config.toml
num_hidden_layers = 12
hidden_size = 224
num_attention_heads = 7
num_key_value_heads = 1
head_dim = 32
intermediate_size = 1152
vocab_size = 8192
hidden_act = "gelu"
norm = "layernorm"
norm_place = "pre"
norm_eps = 1e-06
positions = "rope"
rope_theta = 10000.0
rope_fraction = 1.0
qk_norm = false
attn_scale = 0.177
bias = "none"
tie_word_embeddings = true
parallel_block = true
init = "normal"
init_std_qkv = 0.0488
init_std_o = 0.0
init_std_up = 0.0488
init_std_down = 0.0
optimizer = "adam_variant"
learning_rate = 0.00116
beta1 = 0.9
beta2 = 0.98
weight_decay = 0.089
lr_head = 0.00923
max_grad_norm = 2.0
warmup_steps = 394
schedule = "wsd"
decay_fraction = 0.583
decay_shape = "linear"
final_lr_fraction = 0.1
batch_tokens = 65536
max_seq_len = 128
doc_mask = false
train_tokens = 517000000
max_steps = 7889
dataset = "wikipedia_en"
MLP neurons of a small language model. Each row is named by its layer, matrix (up: input weights; down: output weights) and neuron, and shows model dimensions 112-207. Each number is 128 + 24 x the weight over its row's rms, rounded and kept within 0 to 255.
After each neuron's rows, "fires on" lists the tokens most often at its 100 highest values on Wikipedia text that the model never trained on; "fires after" lists the tokens most often just before its 100 highest values on Wikipedia text that the model never trained on.

L4.up562 [138 110 127 155 128  89 116 165 131 116 161 156 144  92  96 132 129 129 129 146 136 106 115 122 166 126 116 128 112 174 131 139 148 129 140 119 160 142 159  92 135 145 157 139 135 136 120 129 134 171 154 104 132 147 145 112 133 127 114 135 121 151 103 101 132 167 124 132 123 101  86 150  98 123 116 156 116 158 138 138  98 135 144  94  92 108 108  95 108 126 100 141 133 160 104 104]
L4.down562 [134 118 170 112 109 162 128 144 159 144 126 129 101 138 140 152 135 158 170 139 146 157  83 134 152 129 141 131 150 127 133 114 107 144 142 121 115 136 163 108 109 119 100 160 135 135 107 129 101 139 142 135 147 160  86 147 135 149 137 136 169  79 124 142 132 136 134 146 122 131 144 139  87 127  97 152  92 127 109 132 132 165 108 143 124 127 147 119 129  71 192 159 143 152 111 141]
fires on: " |", ":", "|", " of"
fires after: "\"", "\n", " 3", " 4", ")", " 1"

L5.up853 [121 119 144 117 129  85 139 111 152 138 136 138 138 177 143 166 183 102 119 121 135 191 102 103 103 155  94 116 150 155 145 117  94  73 122 113 127 119 115 121 122 130 195 125 134 183 112  95 139 125 110 143 191 117 161 144 162 149  57 126 161 121 139 121 157 132 141 156 132 109 148 127  79 125 130 134 137 132 145 156 117 129 132 138 102 112 132 117 163 143 176 126 146 158 111 150]
L5.down853 [101 119 123  84 104 121 116 104 132 154 119 100 140  94 115 117 116  91 106 107 125 132 168 120 137  97 134 105 127 120 114 140 133 153 148  64 147 140  88 146 152 105 123 180 134 106 126 109 164 134 115 124 157 180 104 130 134  87 130 144 123 130 132 108 131 109 156  91 124 130 122 188 148 123 144 109 121 146 125 118 106 135 138  92 192 146 144 127 155 127 121 153  84 152 132 145]
fires on: "born", " made", " –"
fires after: " (", " was", " were"

L4.up1021 [119 128 140 115 113 144 134 157 184 127 122 113 147 151 109 127 102 126 165  98 158 109 144 158 161 154  90 172 108 157 161 162 183 159 151 156 138 167 123 123 122 107 157 141 118 120 147  96 155 116 133  80 149  89  83 120  88 102 115 141 141 152  95 122 120 161 132  84 114 114 110 127  87 115  88 141 110 126  98 117 124 170 135 122 107 169 147 146 145 153 106 136 118 140 161  73]
L4.down1021 [151 139 144 145 116 134 123 113  86 154 132 130 136 111 155  99 138 104  95 177  93 147 100 113 113  98 119 125 137 100 134 114  65  97 107  97 127 148 160 143 117 184 136 115 131 124 111 168 117 123 133 141  85 168 147 149 173 123 140 128 129 110 131 167 128  99 149 128 114 107 142 164 145 128 172 107 148 133 104 132 146  86 144 126 136  89  90 130  97 108 175 122 135 136 104 161]
fires on: "  ", "|", " Player", " singles", " |"
fires after: " |", "|", "\n", "  ", "="

L2.up257 [107  76 133 144 115 111 150 102 154 129 117 159 153 110 156 160 156 120 134 123 142  89 120 156 143 143 113 104 178 128 122 169 145 141 146 146 115 143 132 102  74  98 126 164 144 163 124 141 136 118 146 152 152 102 121  72 129 106 107 163 176 141 111 102 136 113 119  58 142  94 115  73 136 123  88 169 174 152 118 118 135 125 136 124 111 105 123 106 146 148 155 145 162 191 142 105]
L2.down257 [ 96 129 135  93 109 127 157 110  92 139 116 160  77 126 111 147  80 141 138  81 118 149 168 170 164 136 120 116 138 107  91 123 120 122 161 124 124 117 151 134 104 148 144 131 147 106  77  99 129 143 160 126 131 140 125 124 170  82 112 176  98 150 154 106 117 159 164 121 130  87 121 142  99 121 116 130 124 131 132 109 135 106 124 113  95 159 173 144  94  89 126 105 103 115  75 148]
fires on: ":", "L", "–", "'"
fires after: " 3", " 2", " 4", " 1", " C", " 6"

L2.up283 [123 156 159 127 123 144 123 113 128 142  81 107 148 141 157 122 146 134 172 109 168 109 105 127 105 100 121 145 120 143 115 129 119 136 155 170 145 103 143 108 173 113 172 112 146 167 108 114 130 126 116 138 178 144 121 124 117 110  97 111 109 101  87 128 156 125 108 105 116 134 139 143 105 109 132 107 108 143 127 132 106 126 126 153 103 129 153 165 151 136 120 119 110 112 197  85]
L2.down283 [117 108 116 118 140 167 109 155 152 121 121 103 152 138 155 106 124 119 119 212  94 141  98 170 121 141 141 124 149 135 157  93 122 117 128 106 141 126 146 127 123 129  79 161 115 120 116 105 120 154  99 137 109 129 127 141 116 139 187 146 108 117 153 137 135 139 124 114 118 129 130 128 152 131 115  99 135  77 174 130  96 114 103 112 196 128 141 138 135 100 169 125 121 131 142 134]
fires on: " .", " Authority", " Genus", " Win", " per", " Dra"
fires after: " |", "-", " dis", " app", "|", "\n\n"

L8.up611 [138 122 164 135 159  99 161  94 169  90  98 143 121  78 101 165 139 164 182 144 136  87 126 148 118 144  95 118 167 145  94 105 134 131 156 120 162 140 129 112 110 102 147 116 161 149  82 150 117 122 143 137 149 135 124 156 136  82  74 127 116 122 158 103 128  96 136 103 172 107 151 150 121 116  85 113 141 106 144 177 108 123 151 112 106 115 149 108 152 125 122 148 142 155 126 123]
L8.down611 [150  74  93 182 121 191 135  87 121 120 120 134 162 121 170  86  84 120 138 121 121 133 156 123 142 142 133 114 104 132 115 138 158 163 125 126  99 142  86 143  91 170 138  95 149 113  77 108 157  85 133 120 143 108 149 105  88 135 114 120 111  71  85 108 136 142 172 136 133 121 100 162 126 143 118 131 124 119 124 181 146 104  93 121 155 105  95 135 124 120 143 148  96 130 129 171]
fires on: "M", "\n", " L", " 20", "Se", " –"
fires after: " |", " (", ".", "\n\n"

L2.up984 [129 140 113 111 103 126 119 116 152  95 122 140 130 132 118  86 117 144 143  72  95 131  85 159 136  84 113 108 128 137 104 130 134 111 146 206 146 105 148 107 152 185 128 145 143 171 115 114 148 144 141 100 188 143 141 113 161 116 119 107 144 104 143 195 154 138 129  90 185 123 160 122 108 130 155 125  89 124 106 172 136 136 139 141 137 167 107 106 167 135 151 135  84 115 184 106]
L2.down984 [133  96 130 141 144 146 109 129 144 133 150  93 113 124 139 100 133 130  98 143  95 134 131 114 137 104 143 126 132 151 180 141 143 145 110 117  93 127 142 130 180 122 129  79 145 126  86 126 124 141 143 122 115 144 141 101 119 107 198 172 142 115 114 169 126 117 129 148  84 144  95 115 126 117 147 144 116 103 145 158 145 125 117 138 131 156 112 168 147 122 156 123  82 129 152 123]
fires on: " .", "S", "ice"
fires after: " |", " \"", "\n\n"

L2.up62 [125 114 169 129 117 121 135 112  78 130 151 138 146 125 106 114  92 148 174 106  89 129 128 150 128 157 148 155 150 138 140 151 136 111 166 155 101 126 138 124 113 126 154 131 131 159  82 142  79 117 113 138 193  88 166 136 128 126 129 156 153 119 156 120 137 113  89 110 147  94 163 132 113 145  89 117 121 149 116 137 129 150 120 144 133 125 122 121 164 125 118 138 133 140 116 125]
L2.down62 [ 86 116  90 152 150 148 113  79 143 140 132 105 110 129 107 108  80 127 156 158 193 137  93 153 109 167 143 144 133 135 169 123 105  92 131 138 128 132 119 121 150 133 149 133 113 139 169 154 122 144 124 131 127  89 158 145 123 122 169 114 130 135 107 116 136 143 114 110 158 120 133  98 149 173  92 131 128 131 152 148 138  98 160 138 136 145  95 128 131 138 113 146 132 125 144 138]
fires on: "C", "S", "Ch", "P", "M"
fires after: "\n\n", "\n", " (", "-"

L8.up980 [120 125 162 126 101 129  85 165 152 138 104 130 144 191 117 142 112 117 110 112 110 149  83 128 143 102 142 146 147 125 131 112 119 116  94 144 142 121 117 109 133 146 110 132  91 153 158 134 146 118 118  74 103 111 123 146 148 132 128 105 170 123 144 160 125 125 134 202 112 103 146 142  89 163 100  91 150 105  99 114 131 121 110 138 114 118 125 102 164 135 160 157 164 114 160 113]
L8.down980 [168  72 113 121 170 136 130 114 102 179 116 127 113  96 110  86 149 122 126 126  97  83 124 149 151 146 113 141 116 115 115 149 133 114 120 145 114 156 150 132 142 109 161 108 149 125 106 151 151  81 141 131 104 112 112 146 122 132 132 162 124 139 101 115 115 117 110 130  98 173 170 125  81 112 100 136 132  77 153 122 125 150  88 126 155 149 138 118 155 118 101  89 172 133 113 174]
fires on: " .", " −", " +", " Candidate", "−", "+"
fires after: " |", " (", "|"

L8.up693 [164 107  79  98 136 102 146 120 132 124 109 148 148 120 118 147 114 138 111 153 122 105 140 106 126 100 113 117 143  89 141 127 135 159  95 152 106 131  85 122 117 101 133 128 129 145 114 161 135 135  93 138 127 121 148 133 146 137  94 152 144 149 104  78 162 167 133 127 127 137 102 138 137 148 111 148 148 134 111 109 145 159 109 195 167 173 163 120 172 147 123 141 127 130 131 109]
L8.down693 [101 148  93 132 108 113  96 139 117 145 105 175 152 133 112 119 129 152 125 123 130 155 132 138  78 112 104 104 107 165 123 139 148 108 149 148 137 122  86 139 128 157  85  79 152 127 110 125 125 185 103 152 115 139 119 133 111 180 133 104 160 137 138 124 108 135 122 124 148 152  81 111 103 134 128 190 107 112 162  82 140 175 108 122 131 201 130 142  85 149 136 115 104 150 121 133]
fires on: " of", "ci", " compl"
fires after: " one", " enc", "One", " some", " Some"

L8.up245 [132 115 122 163 113 151  84 103 130 148 134 113 145 159 159 118  93 144 108  81 129 115 100 127 154  73 140 149 153 158 183 102 135 143  88 156 147 109 110 130 163 142 154 142 163 136 138 118 131 129 158 109 163 112  95 122 122 132 129 102 127  77 126 130 149 154 113 169 140 113 159 158 155 146 124 103 111 142  72 134  96  98 115 132  91 159 112  92 183 127 154  79 163 122 147 128]
L8.down245 [117  94 140 140 127 127 124 122 149 163 109 105 110 131 125 100 125 139 128 115 151 153 118 117 104 137 113 195 118 108 115 140 111 198  80 136 133 155 100 138 161 126 130 115 137 131 116 156 143 143 181 104 173 158 149 122 128 118 105 137 141 151  87 139 145  85 150 182 127 131 118 111 144 137 107 129  93 127 140 159 139 117 100  98 102 138  91 157 149 115 153 148 176 129  96 110]
fires on: " −", "-", " more", " so", " ("
fires after: " |", "|", "-", " a"

L2.up996 [118 145 144 155  92  83 112 112 103 135 143  93 141 123 146 132 123 120 140 113 107 149 138 203 117 119 148 142  80 145 137 118  98 133 147 149 151 118 123 148 137 125 156 125 147 129 141 141 148 142 121 100 121 124 175 110 157 124 120 101 166 140 100 168 128 133 135 130 140  79 123 142 119  68 149 124 130 146 115 152 116 131 121 109 113 115 116 157 140 104 154 133 127 137 159 130]
L2.down996 [115 158 130 207 121 143 143 120 119 139 175 165  78 100 178  83 176 122 106 131 185 136 113 114  76 133 126 106 126 120 121 171 148 135 110 114 141 137 125 117 130 148 139 114 140 129 153 150 110 112 135 118 130 132 122  90 110 164 126 107 136 128 112 149 140 148 115 102 166 147 155  93 135 159 125 116  94  95 112 137  89 126 126 159  92 142 102 151  90 151  59 113 145 154 145  95]
fires on: "A", " $", "L", "P", "1", "$"
fires after: "\n\n", "|", "\n", " |", " ("

L6.up323 [132 180 128 154 150 128  70 151  92 134 143 168 134 124  99 145 137 103  93 121 103 101 153 138 163 114 112 130 119 167 109 140  98 108 176 176 128 116 118 148 108 153 109 129  94 174 141 132 104 159 109 138 136 119 157 120 127 101 138 137 144 114 134 111 185 156 136 109 119 106 107 165 137 113 191 154 119 130 111 100  99 125 107 157 160 151 124 102 175 165 147 126 130 107 148  94]
L6.down323 [185 122 147 114 161 124 183  85 130  66 115 128 137 110 105 155 148  95 147 112 128 120  83 112 129  91 124 138 144 128  90 170 139 157 142 133  83 143 125 115 107 113 139 102 103 133 147 127 138 121 127  84 124 113 141 138 123 166 117 137  96 127 148 157  97 135 107 132 115 141  90 152 124 118 112 149 170 151 121 155 173 138 108  82 154  98 170 110 148  98 154 140 121 116 174  95]
fires on: "."
fires after: "m", "C", " D", " R", "S", " al"

L2.up314 [146 116 138 161 146 109 117 145 116  72 124 101 168 143 152 111  98 122 132 176 180 134 125 174 157 111 124  89  99 129 139 190 139 133 119 110 140 175 117  98 132 126 128 108 163 147 119 113 176  92 113 124 167  87 117 130 180 107 142 107 150 142  96 147 120 148 113 132 129 141 100 151 122  97 161 141 148 103  93 142 176 160 121 116 156 144 133  80 153 132 121 119 119 148 169 157]
L2.down314 [143 128 172  96 108 116 145 148 155 124  86 116 115 175 158 147 136 125 116 177 142  88 128 134 102 106 108 132  99  83 107 164 144 100  80 114 172 126 153 129 117 134 105 113 126  70 150  99 146 112 131 128 125 141 126 163 145 137  91  80 128 124  94 162 148 144 136 113 103 127 116 114 129 116 111 114 102 139  95 101 153 131 138 105 129  99 109 146 107 140 115 142 117  82 127 126]
fires on: "  ", "Ch", " voice", " past", " right", " mission"
fires after: " the", "|", " |", "\n"